Weights of a small transformer language model.
Architecture: LayerNorm before each block, rotary positions, biases, untied embeddings, attention and MLP in parallel.
Training: 584M tokens, 2383 steps.
MLP neurons of a small language model. Each row is named by its layer, matrix (up: input weights) and neuron, and shows model dimensions 112-207. Each number is 128 + 32 x the weight over its row's rms, rounded and kept within 0 to 255. Numbers have three digits each.
After each neuron's rows, "fires on" lists the tokens most often at its 100 highest values on Wikipedia text that the model never trained on. A number after a token or word is its count.

L4.up804:158102110158151098175102156108198141131169139120114125119088104141200106124049163091118144053177157111084135126108087093076153111048089102146161120137169087179097108158159134154137135156167170144103157151129099171156131130092113195110099137101144186141129141140066163129115130132165147169
fires on: "ical" 18, "g" 14, "reat" 10, " rec" 9, "clud" 7, "ol" 6

L8.up42:145117132158091105098158125149123121171171177111146194166102092076104091090096101093129078141046114137173135122134130082176158131138135142119108137140145155146130149128180160159114106105148116080159130125096112091158103128165120164206134151137082088128147131149124100065137114160096070059
fires on: " art" 12, "ic" 10, "ural" 8, "ublic" 7, "ical" 7, "al" 6

L6.up917:182157144130122107143131136139126136144128155085167077120127108148132126108177144118186105134086123159144219100135168079027032153148130105161122177129139075059144118100109148113148110141110150182121115126217185141103145142058109085116131125147090134163116125147192104154152097124082077092
fires on: "p" 23, "f" 11, "h" 8, "at" 6, "rib" 5

L10.up396:125110225122103137090119159106040133114136149145149172116150132119186143099111129172090152091140158120103114125153165151098097141083115138139089099123129194144102113120127112147163167090125100155161158224146107152180139099107133160109097137092089185101170158096143074147164128163024206122
fires on: ")" 34, "i" 10, " le" 6, " e" 6, " f" 4

L6.up936:135102149117136122170172138137083106156164115110093156123137085089144118143124152079136121166135095107144120140171170087119143122102122139099173156152107181130085142094114135165057138152210168180161175179103125170109160109126148073135132127113171062119121201153134158128139114106155143157
fires on: " to" 53, "-" 13, "ur" 4, "ly" 4, "all" 4

L7.up1267:147150081075117184079167189097150144098079142129153083082098132117178092088115132115036078131127160131162131078127168087144145147123145144167104093144123172087131118143142057145175141125137134136140136156132131111108167157161140189108103085131134165134191110102115105151170077128121110147
fires on: " ph" 12, "ic" 12, "ab" 10, "am" 9, "ig" 6, "te" 5

L6.up654:137082127154126088122105158117091105118117122139141160158203068095130110070207141092157170149156144133075140152164169101167180157068169116085094149172079150123107130153194132167089162137172150169118130187134077084148130117106087177087149146158094102103105177093130111092153165138145114092
fires on: "ly" 19, " not" 19, " to" 12, "t" 6, "fer" 5

L8.up190:156149128145147122104164134100183137186086117140115190182146135088120071097101120177130073162130164136136103185149089119142102144097131089117174139098178135093114141096149163144142182109108063165124118168142080114118108139180147063075091106189141153101095173068132165164134127148157109090
fires on: "." 41, ";" 14, "ite" 11, " for" 5, "," 5, "ough" 4

L4.up181:115138149134165104093099052142137104166106107156128154173165120109159104108134063150060190091128190113131141194139090093117125168124150163180126155128109104130142140123083110112157106167116130108111075178103148114192117080088101111129146122085162171107122089123174156136173145130102179104
fires on: "al" 27, "ography" 7, "ic" 7, "ing" 6, "age" 5

L4.up1064:095127118158095140210122136117112108146160164130145130085090136148098089133113162103086093179113082155089133120113045114037077079111136103086123083127142089152140131094172143124160204090179154128096146100128044152158180121115086184107120101091128113129120133175168121050114061104134132098
fires on: "ing" 17, "on" 11, "y" 10, "e" 8, "ies" 6

L4.up611:158111121148122170133086151129093105149121140132147159173095092129122108071128146123067148086150116122104089113166135149218134080123125159138116181152113144149141121099122113152164158080148244129101113101130102128135152144151123117164108169099107129157127109097125153118156167142138137177
fires on: "or" 29, "al" 18, "in" 9, "ank" 5, "ev" 5

L4.up318:146158090178144147114120097137098080137140152111143152095093093118189156108134080108086062161081126151127126134077208068196090119123145109211152107080163100166150131126182145129138096168102093115128115154100113109163151116128140179088081154154130198142115137133172104145134103149106094123
fires on: "ural" 14, "ing" 13, "al" 12, "an" 8, "aid" 7, "og" 6

L7.up280:115105097132140119079119175163097134132188145164164201089206154067126123163152136085138121138127144119121127171097198081098120107118067108160124116137167130134122122102103152112173099087117172203097128100113140161118148134157054114117170149163116188191120149143147144152088110087105141141
fires on: "e" 18, "ie" 11, "le" 10, "ress" 6, "ue" 5, "y" 4

L8.up69:109166137163117105139218112109103115120110094177116120165106124138125175144092131125098111150112171099098137108077157142137107154049180063121117132118113169114123186187112146091156141145136185095147055161109147111176071159148133092195152107137172084116117147104110035127175112089129117041
fires on: "ak" 11, "." 10, "ell" 9, "ag" 8, "end" 7, "j" 5

L4.up498:094056114150109099175204157183121148148150145122179166043158109149171151110103074125101121154139147121183165172119176144092187157189100172114158111139148143073072192092126093086180125175062123147103107117153038142102174150152189127162160171176180171154175109160087147122180122100103140119
fires on: "over" 19, "q" 12, "A" 6, "h" 6, "s" 6, "x" 5

L4.up10:152118144074106165118130161119104088084155106156124156172147122140119087152141113168143131144122132179131154164096128050107101173112144149108163164179089179119099098107185054123167140073108122145074153193127111116142098126126142181082109097200178089140127148119060103119128128138090127131
fires on: "o" 39, "ale" 7, "it" 6, "ry" 6, "ce" 6, "ence" 4

L4.up1256:151090090151162124101129122056127133138100106125186156097068113116052148094144077137173100192084123137153067175140178129121084098167144100115128145080108143156143151095128158080152066118150183128136102077090135152122084114053128133120118089144116091109126109167131115146156115122097126161
fires on: "ic" 18, "ock" 17, "ed" 15, "s" 13, "ant" 10

L4.up256:107091141166125145135168122114137118146119089116111133074125121120123158090138132080083118168129198135054133108110110157117080129168118095120135128128192078131084122135160134165115181142111121107132130109175095130140154163138163114185122079118110083155137143143172124114148098116161118109
fires on: "ing" 28, "ell" 9, "y" 8, "ies" 7, "ater" 6

L4.up1118:141127108116151090124211144096117098119107154154104166158154120133141107132153208077115153156082144131085102145151090149069079135137111139077134111175126123108115135151154186095089121129106138162139162050137118173110107129178050134192088149190092144116128072099099148093161127130169145106
fires on: "p" 36, "im" 12, "m" 10, "ets" 5, "w" 5

L7.up954:117107151078121148091173113130140104126121136154119120139103132123047131109115086109093098108225129113156162107163126175137098146127158123153114131131124141208112203126153059105131118127194138132172103121126087145155122132136132117110104135137183102169106119175108137086165130171176121154
fires on: " " 19, "s" 12, "g" 8, "," 8, "ines" 7, "als" 5

L9.up1087:087106135117134128139150074177048151107132221147133097143115120119121097119123153134122163096117123146175100138114095148076128088123117102106128143148146124104133184154190091112133152074114182135119105116137135146132067129186091136139165124090168099119073086138135120128154095145127114170
fires on: "ell" 14, "b" 14, "v" 10, "ch" 7, "ouncil" 4, "H" 4

L9.up375:154154116166107180118109088145103111147102159117125150141122153112165066120135144137087118151120144201144081132113120115176153194137118171151153113150133100186111126169164169098068107052175149127071081109098146105127107135136131137133115126151141140114132099068069131125034115130140057121
fires on: " of" 20, " with" 15, " and" 14, "." 8, " &" 5

L9.up277:122103137170132135138121139129165100148088135167092064121154180122110150112173130163129144125144087066125149128105113067196089124047135115115165131180143127108133145084049136147099134196146070182139101116087149063158135156116122166099161193126163125124118149107109116126116152113174106120
fires on: "m" 19, "c" 8, "ove" 7, " c" 7, "k" 6, "P" 5

L6.up509:183067082124105183085117119119116113088118119133141158159100156135083097116156193089108060120085124152106174158147127110084117124160115139146107117113161160113108100105083143084165133156136124088086150123186142166161151157113088120125193154110159119076137143115125155130133136147103170105
fires on: "m" 15, "ound" 12, " John" 10, "ag" 9, "N" 6, "y" 6

L8.up198:123150139123115145064216181126125163121135156110061138148105141087131145077093078124123113091096129148134092132157059182130104203077164056111110126132152149182148171163076155154125099127127150129100127150123162122081158103208208132096098088197125156147073121081096162160175131140146096112
fires on: "," 54, ":" 28, " |" 14

L6.up644:127123144182188122149117120165111121111059138121136173125149136158164160075072142109154108136088114120107095137099089156127080071106116131135119090170129143130122144117076122190060194059074185096123124137125170088128112137171143131164147138195091138149182169166182148101175100108116196070
fires on: "'" 19, "ec" 10, "il" 8, "f" 5, "ud" 4, " kn" 4

L4.up630:157186096129095129091177146103131145174116175065134207202152145115152114125149113106177097117106146087137147154136076032136113153149154156139117124114169089071102109139152076128101113116139107143114121090182162130093111116123046071114062136146167104148098121159091129140106076165102114146
fires on: "ing" 12, "ib" 12, "p" 10, "o" 8, "act" 8, "h" 6

L9.up1195:109107115153151148100118168159097131130118121123093136087122095132118128192102118119132091161082129173105043103159134134141133141144168155124156107136068129175135141139068197065083159152124120150110151137150150191111184173108140113129077173133063148140187096068110172116074137131106109104
fires on: " p" 35, " P" 13, ":" 11, " the" 6, "." 5, " of" 4

L10.up1035:172140107179111118119165103098155159120149087029103161094130119198160086115130165152158059140119188071103150163118170150150115092126122110152097170095115165084183140083134124180133135132160124182089147158139103110112145107120108080132110113091106132127111084082170132168100109097166091143
fires on: " C" 27, " D" 11, " e" 10, " F" 6, " V" 6, "U" 5

L4.up423:137083117139171127158121117145164150130184191100119138105115115114192135163115127142108173096168162109108124120116156095172175131148085135131169088077124117163106091104127125136129093102141140134106110183145148142083149099118099099156138121139166125122119185132146188103113143154120064170
fires on: "g" 30, "s" 12, "is" 10, "ag" 9, "ric" 8, "ol" 4

L8.up213:175103144187127138131138050062172125123083156158129168154140154095141130150102093072150134144172123150145138153092070102149131171100107167126145101120149053103131127101116140111110154159087112160102134160187185100143092147134150088100093083120209152130130039166075141137113144180107136146
fires on: " g" 33, "U" 7, " sp" 6, " w" 5, " me" 4, "erv" 4

L4.up824:134139090112086101142127118182122100145091110108115105178160157154136062138117154159203101066108115176161097235086141093109141125130098151143122131099118143094090071082173132179125162156128123110140125073143176174195140079077156178133109106150138120116126140138175161165102155105123158164
fires on: "er" 18, "ters" 15, "ing" 14, "iz" 7, "ers" 7

L4.up702:184161129141135138111050105125134114143107146090115148110157089093143148135131144062159090104127146152124080078129077130159149140079176128199101180144099167150121110121185074116137162142138159086171122116147143119164162128169096156205109134172158143163174123121117101146173083115125129227
fires on: "it" 16, "St" 13, "ric" 9, "st" 8, "r" 6

L4.up579:146127072158166129078101115135132133174144092141110193163137112109141141129048135074093140182154158133141172116155150115130139158149089133153146182125114088174157091110098124082126099050130124112090078137105124158137165120124032086145122101091114151201092095167133168146137146119131109145
fires on: "e" 29, "et" 12, "ie" 11, " det" 8, "ae" 5, "ome" 5

L7.up337:178128051167121132090127180145067134091171118086129128150038101157062159142119088106150094157049072118059122188179177175128138197113144123144134129147084127139123160167160103104134130130176146126168130137151120091126170146093095133151070133084129137095117141080127067137118140144127114058
fires on: "," 17, "g" 13, " of" 13, "x" 7, "or" 7, "ist" 6

L4.up980:198119116075175148098116104054112119112175174140141110168148113089178126160090141116203114128123169120139130080104138134177111139142118128156091103119184156060098175169141155108130138137168081092073098177136110163129132088118093170075111116165143064184111183143117081143110114147182204116
fires on: "it" 15, "ed" 12, "ico" 10, "o" 8, "le" 7, "is" 7

L8.up1217:176146098072122165088074166111079111133119128121108165149139141118111097093125110118130104162179179121106125132135181149200044068156154095128119043150111153115103109128180174172143116115148164180139099141118095123116130159151149148092106135153102113133141172128127063168132179086128118104
fires on: " St" 48, " st" 6, "is" 4

L7.up185:138114104093123131056083150105151112117136153175080086144174103143147126120135217144142153092140121132150133172110091119184128120134093168152091126165161132125101103077135102084181126135092148129141070109131160116141064160132195076113099105122098125099101116133151154160111156153098142171
fires on: "ing" 22, "ast" 8, "s" 6, "er" 5, "k" 5, "ree" 5

L8.up757:141111168126134155105145147118132099106098108105152186149117125130157115099166165173158129108121149091118122134122131100113124191141147114118131135088124104154174141152178111066103132163192158128119105105136108155119142125168114148119047085124162119124095128172117123070136176126196137101
fires on: "," 19, "s" 13, " based" 9, " and" 6, "y" 4, "aid" 4

L10.up855:146102178127150107103128167167084125146177113105159120108113129134108122083104158063134113085122131148156051101113115085059159125093154117109141115148105146118133160128142128130149187138160161145125138116096123127215183163120143122109116144148080137097109135123114177085132154167124141113
fires on: " a" 43, ";" 16, " |" 8, "av" 5, " would" 5

L10.up40:145125114140121149068156150146136124179101145120144088132135122096111138126160069127138141133127157104178151173172096126169089179124144117071152135075141164081134099133111171108084123096108150132066100126130112179104111145180142149105161159152143154115130058112113093109155124164097079147
fires on: "\n" 32, "re" 7, " prom" 6, "os" 5

L6.up429:110172123081137088090150086113086120056159067112127126146089084084148124181137152142103099144157106150133068107134120149120138124110160160094115069134129156124194113089113132067136149149108136124121136141121100083130103078167104112128149092108121153108206150189163151125147090118120125146
fires on: " of" 14, "ac" 14, " life" 9, "em" 9, "F" 8

L6.up252:108129162170146140087201146113152114176072127137139150091143157128141098143101134127153071168144144143151082179149103103115101126128120114095136134107151157152152180084108133096147120137080113140095163097132071091134148124218136151117092150158133176146100135104134173122116143141169102094
fires on: "." 83, " |" 4

L4.up679:084159095093124138150079151101161143144082182089159120109154113111139109103176102162110074157171111115140118132089113061171095101065097169125120108166132131110112106125154150119168101093121141193092074114087064116189118140131122117078131121154128147164052200122112147123087146135141129073
fires on: "ell" 16, "ib" 13, " Australia" 10, "is" 9, "v" 8, "ad" 7

L4.up761:094094072195093142142088114120108132070136146149126122151162155100124095095106151170087143119162126121142110074156119070107111178142144087091138151133176082098074122103119138103136106134220092123144049061112080129155086105088144125140133138171118126125127090118106159156143099121073143127
fires on: "s" 11, "ign" 10, "ands" 9, "ces" 9, "ord" 9, "attle" 9

L4.up1244:244137110158145115160111140079095111056143099066158164150171127149122193094104079137152139111168169160109103154119114065135143067128135121129068095108095106141143139187157156090130167109138124087078173195133149162171116117162113121143085100108097112178126142102104133133104090125148129120
fires on: "in" 21, "or" 12, " count" 9, "et" 8, "and" 7